config = dict(
    num_key_value_heads=4,
    hidden_act='swiglu',
    bias='none',
    optimizer='adamw',
    beta1=0.95,
    beta2=0.99,
    lr_head=0.00624,
    max_grad_norm=1.0,
    final_lr_fraction=0.0,
    batch_tokens=131072,
)
MLP neurons of a small language model. Each row is named by its layer, matrix (down: output weights) and neuron, and shows model dimensions 341-468. Each number is 500 + 25 x the weight over its row's rms, rounded and kept within 0 to 999. Numbers have three digits each. A neuron's up and down rows have the sign that makes its largest values positive.
A block is one neuron, or neurons of one layer that tend to fire together. After each block is what it responds to, as a language model described it from the Wikipedia text at the highest values.

L4.down361:562500517499509478474511553514470458477483507486497469483533515524464466467495493523450473513461509454496467465494535424544526527480494504527512482483469511530507492540509470501474536470507503516489476515498528546504476480508504515482493520491492504512536504497515498489473463495460533479517503527496501477538498536452535505564507440499511498536507480495521529509462488489498471500497
L4.down607:486497502480472512518502534516526466515483480501525470488507510485515509513558528487488490466497499524499512472506476527518520504508469506535466512494506523491473466504481447505509511490510506483496524501545511488501520487544477536520536507457535503514483519498475493500513470508454488549515507469523489495524487485535497501470464524516485498508487505560498527494475538499491503437483
L4.down616:504467552490472478517508502467502528562480505512534491503431530479560498506498488486534493559502481467488506533482541499519534515520494520495520475515509525499513486501456477572488479511509509509503486526490536499499519504497487508526492503497497507502505458483463490495538494505500502538504494511524535519502502474529518541516450492484485485501478553487488500454532506484471468504540
L4.down755:515472514514510519515566516525511521516490537481466546523505509515460492481541515497507493479478531547482491517536488480498510507462487536542478496512524519465471511526499484483502512439467490507472458482517478502489550524498497506501485476501490507497508497497501522493494527494511498478463526465514471536494487496468514537510456501486526510477519488536462465483486488479483455468479
L4.down942:516475513489516489505487484491506470506507410531535516504560512560463494460501521538535516522528475489500516478500479502483505483517500461494470492472436497501472523527494487526496464483523520480452501466506473510507508518516461479530519525512460539554508534477466494488518543525533498492434517465516494458508480495505481475468436515508477481470487556540499521468471473479512483486513
L4.down1040:523489493466513464499504488471488514509515535487521505501515497488500503528487504463498478499488527489543483535474470478528492521541466497503461535533490520485499524437510519500527496479502482490453512471506499480504523494477488549463480529481454462483529492471512503515544488471497476502483509492512552525473501498529524499533465494467526485460501528502500496469484487499504488530505
L4.down1065:508507497479526494485506527547462479503509533520480474476479486528448521521535522481533513514483556482504494535514519522481500507524485499525513506497448524509483496516448493513466524451503564496477509510514524473451488494495483499513533479488476518520523480502499526518502509503479483484481468462533464504506492497505524542501456512501490518475463496535472449538504531565502508478484
L4.down1118:512484529505482511529527478518518470474513515464482513509492510501499512496544447451478535547488480513512481520508503467505479494520545519489530509506487466485481537490505474524520515537483477525490509498503475484522481497523449533577524516500450484468461441503468507486479506502465517498504506512514517533480528504537517475447500499524520526550483494501472473509518526462525463482480
Responds to: Word-completing suffix pieces

L4.down392:495483487472510515493504482469484505515506479510522488462486495518554518501476537506511527501475465541544497516521463545507522517489463438553493518533525500521515499524481512540456572515508528499508518465518516479514500557499483513514532498496549511526475453544539554500508496469493530492494492525467477480519542461517515467485511537519472531530473513535479528501505477497513516504513
L4.down452:521499521478501534545497488516500489507477503513524466467485461500525488467507521512485488558483486514500520491472476505525497486539508530453443494478508515444463481534456465450458489488504496475519457482535487513510528529515486556491502519500516488507546546434531472514457454508496513505515511512503505488468498467531494527520467486516490530450486465516532470489492508499495481522497
L4.down760:494501479570476532443492485489523498479502478490516526539538496465487507549469493466537538502497481506530489586524511521514503498485498478510450480479460523510522492481460470497511505488488523471500550474540469531528514532523477523487525524501558455505467485519511536492529506501512509501514488500494480483486482492543505492511507513465450546499544479511483493470502508511494503488498
L4.down1075:504480537547495507511500509502484506535486504455471539531486485518504478531539496491456540477532460518532502529475547488482539462446557469498486492466519535495512508516528491534500491513476485488512485502543503516473470455490503472515488500504536502485488508485503510487521506489474516501506506539503459464491516486501490540492538504497504483471546471484525508469493522535503512492473
L4.down1197:486510558489521505498512522498535486478476508494521465468477452474451501512488505516509570520487476514460446528519508507491476482481472557521504457538543486533409497515473492474480512480498523490512470516522472526518483484499472497494504496531521492529493543512520510507494480538500490475490526428540499539446494487477509487470485478505466463475496533504505426509464513498514499514453
L4.down1199:477500492480522479500507512487519493483494523527496470487558492487485472520483472528480452524521465505507510510519464519540510514498488462525522501528517514520528511511524501454487528507484530481493530484474517529498526535483517480508543485518527535525485438516459476459513493459508474540518440531508495464533477501523513434504529498467538533555502505528490472483488510502507505508478
L4.down1219:491522498520544496484475504481469493480465517474512526514475536481519512504503484505493489483490513529509513569505450512493536492489453474482521497514507477481499455541528469493516522515493479509495492521569484503486494534511502468491538470488524497459480510524495509513503465553488472518518535483521483523446532470500528472491484508506501502483498492512500484503501505484520513489477
L4.down1296:536513511517502535512506504494524551498504523502492480503573516476467478544498549486488526476485491492478495503498504553499555455474483452465489543462506506529501510511552531486488502473506519522514504472492502469517504473534516477478550485498459493492442472486527505506461485490491466536487487521491492505501499484516513465491487539496538507483482504519500522479484526489538530504507
Responds to: Place name expected next

L3.down504:445464502495487509486539519524508513524495517489496498497496498517528487480526497505470476530480500516507487498552498490446497532546524544510462549433561461502474510480527466540540481521492481529541490502490509518502477502485457458498478493471504480484522502479520536536485506529526489479503484496464493508446501538471528508460466500488473495516546451513485515505484514491506505547475
L3.down506:513489507510518479538508506518500481484496463504489514527531493524526486509520459462500484519481521498492512493476495480475501455516502525467460530495538572509501531512451516592493506491508496506495490479470520490509456499509497493488471496460486496452519520509466458504487529492442472500491462492470528478497449493492496524488495498495446498480516534512462490523518529532530540479469
L3.down547:502481496493478458494514532517445531524498461523496519475466496513491492563486511481520546508519469510508506493485522522541491462516513478532498521490502449516461454494501509516481485494466503479506473500515507536508482499514447526517505540526526506489491496525498498493489457464494455526477509499503555503528471472492477543497488515497450545476504509509475480478524476492510529462499
L3.down605:509499524499524544487517502523506490573550490472530489514444471488481530532477480527536535490487519502503516455496529507512505504516430518483531508512526500488437466514500485511523495468472514520502498524453503506480480530505510508485491487478518515508536494478520479488488474459520486468541501464518510505500485532477485526503560525482472495464497449467516491535467502486506474472507
L3.down624:514489518499465539506551496499466496495513495485498477513537511500491471497494513479507513461529509480460529498532483502531485496521473464502506532518468512592550508505519505504498539514477469502479486472468510509466518453484471468499514478501473458469483514511506490510460473444494479491520524507479501479478484454466516509510482509470506488474533450513516482494491523534513539508510
L3.down767:457520514478500500487474498466550486508473528463481531516508508507524476525450504514470544478502479534547494482559486500485500486474560495522546505476517455509481487498486467497515514513531499483493480480486555539508498545449488466486490489495535503508520478440498512499476521476511494508521507505532494509436497519504505514524506522513526502503536562550438518520506484504464450515522
L3.down794:489486493518518493522498525484460529499479486489486509525499477492543490511472514478500543514468506471485511497447510486528453509499499497492507461487528464522551505554450504517510481499462494548490520543491518508500481481488545467508530498516533535502475519518501507467480492486491502548498564505496463479470530498490501490489511502518525489500515503556500495500484492448534502470507
L3.down1014:463489487470498499486502515518517480512534454540492462454535488504485510542485484510510509522456489500517489482495551461492489537540465509508505523463514571524496507506488513520503498527501532452484534462491511508490497493499519502496508517501478466511532480494471513510465530467539480511492481525533493536516547548475520495497524529519527495498540480528520474456468474527499480482511
Responds to: Mid-word fragments, "from"/"time"

L5.down1254:523521492499461522510506533504503484525486498484501471482508498502505464507512510514499498519519499503462492521562505517554485550507538464476518517483496515542525466505478498497483534480480516482488504526546508514523478500508480527468492492456524465541485514445515535534498499517520510494513497513505495490523512484485450576482471502507484506448533556531507542511485514520558469467482
Responds to: Person role and occupation nouns

L3.down79:491550498553484488514517494496485509473495477524499492517483509506537505510488490498476518503486528494515514539492464520498520561504529495501519532462512489479519517500513485488526480481480515541539477510498520528517494509521519492496497516501564503529464437519473480478465501538477454537514462525520483488499496505507474459503536490494480467508540499519482528485531499528516525506459
L3.down146:481490522525457487508506484457501490508534498509458483507514504499511531507492532514512495530533518485472488523529475524516468449505499509489505510503456504517522451482482485493494487523504516487509521484476503540437503506525538511516495482506469510485521509495530502513493507504497496506458468537510524499529518493473497527482462495492499473444496469540468535517482482496538484496469
L3.down161:533491463510484495514467544516485532473499534488476491485508480504512507534507464477511501453499485473503507506535500535460505496485509511515500479500526483533541505534527466482508521517484496524478462506510506546465500503548499521529510516510493467468498469508522493509541487501487458517483519516489505481502490570505490500457527502486484492455513491507491561448491511550503529509503
L3.down223:540531515517469469537499477478501502484464504520480504515500504525477510488462521462498509499499499476484485514488512502521497508499510518480526539531520479528471517482470506468513515491459511545485569499550475501444471460498496504481542469502514499470504448521478448560485513515549469464501527494486520506463520528518468502452482494467527461504503508537516497535495516517521525473493
L3.down587:486498470514521535477550516451470494468477500515545501451479469498490542479508505525493519513454456529513544524539519493487487490547504474480502514507488521524534511512475500500508501488516486542527459474488522513489507502551487494480527513512517462515482512529553490500521473476479505526512516489449491471470510506537493505443495522525491488506461474489471505470519498493504493492483
L3.down620:526499523543472500476508481464491485462522511501538517475520538487537461495493537499500496474494504496469525557521486507478479514511475503503481498493580489485511521514522515534511469501515497506501476530464476490505500467500489506481476503494481474500496470524492481496519514522465451534531506484472518493468489489537484463463510487496522521519475485539446522486482487551500525521477
L3.down904:476499478525517497505516478463510476479461497480513506528516494476499523505450524468522539469500485504440528571468473473509520479510476494539485539485489478518493518474519487482509472479473529450477473475516505474533515517498501515510493515503549501542472522533539506530501480488531500523476499502495461509442542532533543482485473512516479477495496455526453534524453451527556527500506
L3.down1116:528517506497496465505518515544508541517524507522498516527511508485435513494553532466508552521503489518478511544509479485516460514473524513509543538523447528463469496477502467489494510458514511535514527549548471518520477505557469519535450469499495496497494535553494547519489534485523518476472443488512531510511486477552515502467488461443487536475493504503558542485484532507495485469497
Responds to: Movement destination prepositions

L3.down82:503445525497474516529506476500490487465511541507500493508510523483470471512494493480539526516493507482500489514486515518504488497452481481466506490494534517498509455486492502505462472514512445501467522467525450486470489497514521542451535465493479501548510515498476540540513540503508452511517473501526504517480530508486459499486491460521489498540504525503526503506530521554516450493492
L3.down210:493470514483522460526514547512480487536523511534541520537478507468507540521493504511537504492506498487533492480508524499517502507466498458536478521515508473481523525520539476495508507506483502505526459450507519479525519476516471558549512511510511498547543499519461528481505516524460482501524505534513545495507489463498497508450479484495479495494463507466472521500534503493511484495525
L3.down361:529500511535500530518526549473515483498462506519505488482496464513523515520470489519509523458478501487508473479524467540512505498457509433527526503472533495498453504503549460531480467536465514479494441554495518497529479494495547485495501494524493492500523445468477470509478533519515478468485447517511508467499502502532515539490544482482499522528489538512532484477513490489449510530487
L3.down647:541498544452528479464482483490474447507517545531500497460464544534472486518559501482500490524476448518487503503549497519493517504499478508530480499513515518508472512508472475498460472471474494507451531528494521470448537474474510497541544468467468496529510496526498540488508498488525505525498507478554449493513465518506478518462483515508472519469493510509507516502517503532483472471415
L3.down808:475487494450531508461522484479501490514458511533506534510518508456492519535464500513526537491495486532488471531512527524522485513535504516513527452517507529469515541473505477472508496490494550494504485483540506517486499513475476478496484520499509496508515509533507507527513511486502502492502480505536502537483495511510530479485485477513494488507511524535489468449487487459526512488493
L3.down841:470475494536494490479480483499499535496510529503502516509519526497539513473478501529517498520488510497438511504490516557461494489519464477508512512528531527499545465497525476498522509499487544520508525502486476473470497498513498514553470454507477503459473502493489464507501537502487529472533508534507496477495461551456461502481555520534504487463545494481498485557507548472446539565473
L3.down978:519485519526528526473495494477497473493517493477516518498467481474484488496530483510531493492544534510564483502506559492514489557495495479479463472507522534500519503482483529501518461528545506500511495532481471494524475462538458516558484523549505483458500494468441492504444515482488514462507478515476511556513494493498490472508526500483487498517526519477498497507504496518517517507518
L3.down1290:481498521526509498502462555513511542492509484467496496485549525482471498484517517520511569489494472511507483520503504509509507491503499498526526487507515472495497468507522489494482526505509468481539474552482483489523480508482538529462511497524461503459485540501465499498492542496512531477513520529500498505520517516490484470508507474508489572495458453482507459519483498521457523484461
Responds to: Mid-word subword fragments

L3.down433:493516469476478537510473534513523542504480522487494504500489517484503500462497492501487517484492486473530524498476495520469488490516495488517492491502502507505512510452548495522511503510459509468485522490474497490531550547488483529479517511486490511514518489497463522501501477498571542501462508504480471504476565496420523477513528515517517530489502502533499501492509503501463500518505
L3.down438:525499513544498472504534501482490520538520481510476524516531521473484500475504501522521511479495486518495522488523509491523507475508502491513479544480498515520529485514509520455506481494515524508534492504481531524544458494461512473453478474461505483501483510493472482499495522470498485475508501458494470526495541482560494552527492447436505513524474501499487505481514505527512485479505
L3.down688:508475540520499487481496531519497509487520496503528491480510551507490506498482530479511452487554533481510473515491451534503519520498502490553491477456481496477489503442467464508477531507497527501508518483481499518504491502489503532526537490515514528518470515486508489514545488460459472475501510528538529562482467480513500490477532497505481488531527494490526509498540483495486487494496
L3.down809:524532496517508530512513507501465497486511486548454492523480558530466458552486427551549539473465475516521510490515511498515542471487519467510538489491465491502477477486502501491479542496483447515479508475481500502497526523560473542493484490492479488525510482466509503496492507430482518517487555503514507527447534503503497516448487516483513514507494532525480521518506471502475472493466
L3.down846:490511463505488495495522521489520542496467514498490482474465506525537507524462527532515522480471510516461483478547503518514525488553478516535533487522469539536531445553492475464539551504546512449465502493478533480509496522485492477495482517434505474529494501515483473502529492511478461481502521518465508499498477479507515517541474527510482522487502490492495523523461511533472473469512
L3.down1036:493512482513488483516483454516487522514550490510481499524519502483527505519524488531528508521500521491490571495509514459501475535494514480466469432537542534499493468519453501560538455491485466529509565505494490514501495481509511470481519478464545463510453486456492507477549534495530521530485505478485464456498519497521496510490524484466503488491498544489489485482492474509474452480459
L3.down1081:540494476500533508509524508458484515505488479480473511495537546521480493478489538546518502508477523535473476473498504483547501559523474496498492553530522488498477527511472530538479510524524474557488509528525473499518474516518527521530492511537507508500494467491449502497463506468491509460494511487455515524467519454511528512490500496509479505496508512468475455483489500470524499501525
L3.down1296:492432486519536492533507478493513483525505492469514477534538479526529476524461482487536519462491480501463507534526484473513515515482519466495487499485466468512489500498480501487504502501514496536519509474494477512489451484476488490532459467529489494530460487462459470524544462504552486530489532508504527479473534470474510543458463477523485461488504471503508543520522515521526474478456
Responds to: Word piece after F/f

L3.down38:496507470510502509524503520522472505467489484508545472511502492526499493437476483497525513502469512476524499464464529522474537496474497427490471509486509464473516526493506530502484485515454499506517525493526485534534534513505483468565542471528514505508546500484508509508502452497508481471472517498511497468513480503575463503516480474466472515452539486542536493510495500509510469507555
L3.down103:447493484530514508511495500476472469512464470506504514489508480520504562539485474503518492476533476551515491495516490497494524474535523503510524464464492491504518498516502478504508530496484485528460505536529529508503514504511520487533497513518542482512483527515471471517481488465528494511479482488496466506487504456525504467503518540518495523478538514533507499472490540511513546486471
L3.down196:488504479505482541522482505549538514528502484492480488493548535510526499507539531497459536530506484483496480480489472510486482505506505478510466540452470538509554548458524497487529504490527466519509556525495481510544502505516484474516487462469477499472521488524485499488482528499489485494471512502489515505481470481514520515484504507465512549495475507465503532529506479479495490469500
L3.down819:547521446482505464493492462506526508496499494500492498483490534515490519530522491470471485515517465483505466534510477478519512479472452505490496515480534476518527473495475473541474444440504526506495463466486498548490474535519511499487498533536514496467508497498520494482504494487462524543511534497512459468472453493519522475489490477482531505490467507508500472483462495523535487480432
L3.down996:500503517453464504491514452494525488482528559510466536516502540471508529512494512523530477544532490492501511535494475491499518510505501483508458469473483459514531456520481495494531502544540501519554513451528520504490478487471539521497494521503517510502482494494462490511510512489464515515499502491518491532535500539536509487492516500531466533519501527466496528485470541522463501513516
L3.down1064:530529511507466537494474467484470477464522488518519544513482539531480544491497506467493497480502478481540485459559491509486518500467517497511481515488549506480472508464514508499497478479516440532471488498510447468477519490475499527529483490474516485520519482502524473506529523538478491490510485490480510502520491476519488517508504544504461504471486494492497491484489537538499468497496
L3.down1202:504521477471543528523479513488505491480529498503484496509513532522459510510510498503497506484531501516512497523489497512515528524515475488499476552492470482494526472523527497509512503525521517478516494493449507483502509509552496500465485492498535490473501483488500499488480510487511451502501496477489526501453452519515507520458497505502519510519516482452511548444486515474547517508492
L3.down1297:508490507500461521542500460472475513490542468500516528528497519567555487527543554547499517476529447509525466525469480474456506521506459537529477536493485465481470466472512492492511477500495471509517523460493493503542529499510487513474478521502491465527495530503491510495475500527515504480449485574525525494508471500539520497491519530498466515493477496464478491504488476481511508473499
Responds to: Mid-word subword continuations

L5.down628:501530496484500540511504521537510514511505510465531519523508466468464478477536485527492467514487502535535487473513464534498497525515519463506466521479522525538541497462518462495539527521504448479504520480456533504488501515484512511519521477508496508439495510472495531505484502507462494544513481509546515529457492491453458468510499508461435507466479530519532495490509467510487493489453
Responds to: Mid-word consonant fragments

L4.down0:502486517525532472459515493519512466460500462499519493521520512482478493492495512488525459525483480473546498472484499465505489471488467514469535489487479540521546512511524496474492531511524500530530457520524505513499513551491480496513479486519442505500518515516484493529478530469491514493498490514516518508501484491514488505474496543492523521481495530478506464494552508484460484470500
L4.down149:530486486499495541527497491496519522545474509496522547448486507581515504498480458512493482510489497490504472490504488494541508520519478491520429504519410497531518508501487493486515540474457505476480526540513530480485527486544445507538495526481514513472468518497533501490491539537528458521424431535516554483458508505511524504488530525513474511468500535471504503475505464514505481469500
L4.down564:466509478503479500440465552513476567479499459550533496516516507486532513508502484497482491555500510488507523520495488497473485470533533504504516505542464561479466523512516520473542489495474467492519477515508469478479524498488493492500495506510531497496521503498512490445515533489464454529547534477501509508505465497509464541506495532530533519440507487498477539482507501493487505552507
L4.down663:506484526495512542463521468486511502501469512462490523551490483506495498510445523473540516477513515481548486511469500533520523534486519449508479470503473477461477493516507508456532498463518449537555500479500510485476504488492483504466503558494477473562538478508516495462452478491486524494510490486558478527509515504499481551505477502462520486526515546512484524540489447519497522470465
L4.down783:516502467532520496486506483475484510480517473472463528540534454491508478534511499484453512476480488451519475452410464519488525504477493507460474477496533454478546479496504502516494522505523527504492474526499506504488533473514514508513497496496498522494501537466527504548460468518544511517469461530531542502498479487477488516479476562531521560512492480502505499533503489493499521464487
L4.down900:512506528515500541487483474547461494534474462511498464519509543524503525542460487495497502497515453541466491483520482548512494515477476502490486494492487503511453532530492480494533477520481484465521494526509512436499479505505484488541475508471507494479492521484519465494466547492484462507484504535498515514516493527500500509442481515462489489478521488486497508478507524498527540482451
L4.down909:516498529494493529508492458476491488512472518466522487522491509483485470493522500500516512497467451483493469497481507514506528509477489480514505506462502510475468462456457431488506520520514505484462539481529540537485466547532519461500515531511475453523514512488573512482503526542518494501464493517473511509497506486511530473504492531493483544497546484477510494489540501535510482499502
L4.down1147:511509535497536516474513477483521515501484530498506532513511482518509504583486505512504497490464459449527483508518498511480494484565480483512475494484462519486473470506528489492518509506504485498491521531530512458513524468511483485562477515466546500510503484489513534544465520528518465495471472544516532522516503460504478535461503525476481536493518489478472516491483485525513519493477
Responds to: Chemical/material word endings

L4.down278:506519497484494491471495495499493523444532494517513463482525512477459526497531518484505504512476543484480525505505500565507459572460454495533490523523522492507507486495463516523499498502469439513476467514460501502528466511489462497511510504464530473498491519505501485495477507532465477480481533491504508480498518471495495525463525504508473535498518517518533484536481495532501467511524
L4.down430:492511507517452478489490507469481457529494505445530528507521531509482501544514494503468546534497516452464493520498455525541463552501491498497537536475492519475487521502446502487521514528493507516519502480497569538498436502512537513462508530504546454543481513484500496529473558499461471503505510545480501544467514472503513496493561512466499488489485561499522494459517553521469473512496
L4.down913:508489539504487472487496481504525489499492468465479496516486488472549500475475495504552564538531463542496508544486528517485493485502505498506460480502462518477530511481494447508540441507493538512464530522527479515513532478523508492486432538470458505470460447488444536491469497474521499520443506492524503475504496463509496444498470488510501521492528500467530516489485460511526525505544
L4.down929:502488514495474456485539524489479468500510513481538485485482547475505519497527518466495539497495522463525541513482508491474495510485520527493502484498534522492490471540498510540497464485509488479496503489498421494478491500501471499479477521499526487500502534541517481534531483505463525492497519474534511509478507447473477523475506483491509523461519544516447482500512547473500537536526
L4.down1047:538458506463491520487485470471461547510497529503526466492510477530499458508479496502468525499484483497504514520498502531494537522537510496491519513541500502511454501527509520510501507536500531511512489522496484476518552474512482463526534508479461515491513494520500468523504501487508495500480495485497541505513499492519502488511505520501530463503512496491496448496481508466509519483522
L4.down1193:506467504520496552481537558483509491508501538528510499499500505536507523467494489484498450479484505476525526464440509499524470493508478486501505477504529465515472504470502458474525502493491507485520485490466507522489533522498507484518477493519477514466494504489496472520551517530517506512504495497487502493513513495506452502491505478551501512494507526441503438542503521531464494484523
L4.down1233:492497482537489470500517510485487519497462522489523537504488526475519470508458455463503518522515488456498496548451532506492523480474497512514463447483521516529491539517528531510536500576461521470492525457488451484479483501521537497521550514483513474504464479535526512494544505539532487500519526520522529484481482462531513549512473503508507517517536502491475531474483499525438517494494
L4.down1239:505473510489510483489514501465490482506485484529522498456495504519521495407497507479497498473469473465557509490457481553508532507458495486513537544498511484512486502499582482526521522454496468520474476479525477528534501479500427492519470501442531485483475477488503475521516499503516511548480478487474523454516489471507506518508512543518502505524491490464506475473540513492473446478561
Responds to: Mid-word j pieces

L5.down925:492503538493514491468492513537482554492469528467500513484468480524489532495443537532497497514522503517500477494513482508472450500529533487440493486460495440506515480492510510538503494522488486506478480498479507538503519489525495480518553493514493488501531504533467484494445476476524457483513503483515488527518502491498487502534507495516517463526503473463502466536512501516482508486480
Responds to: Mid-word consonant fragments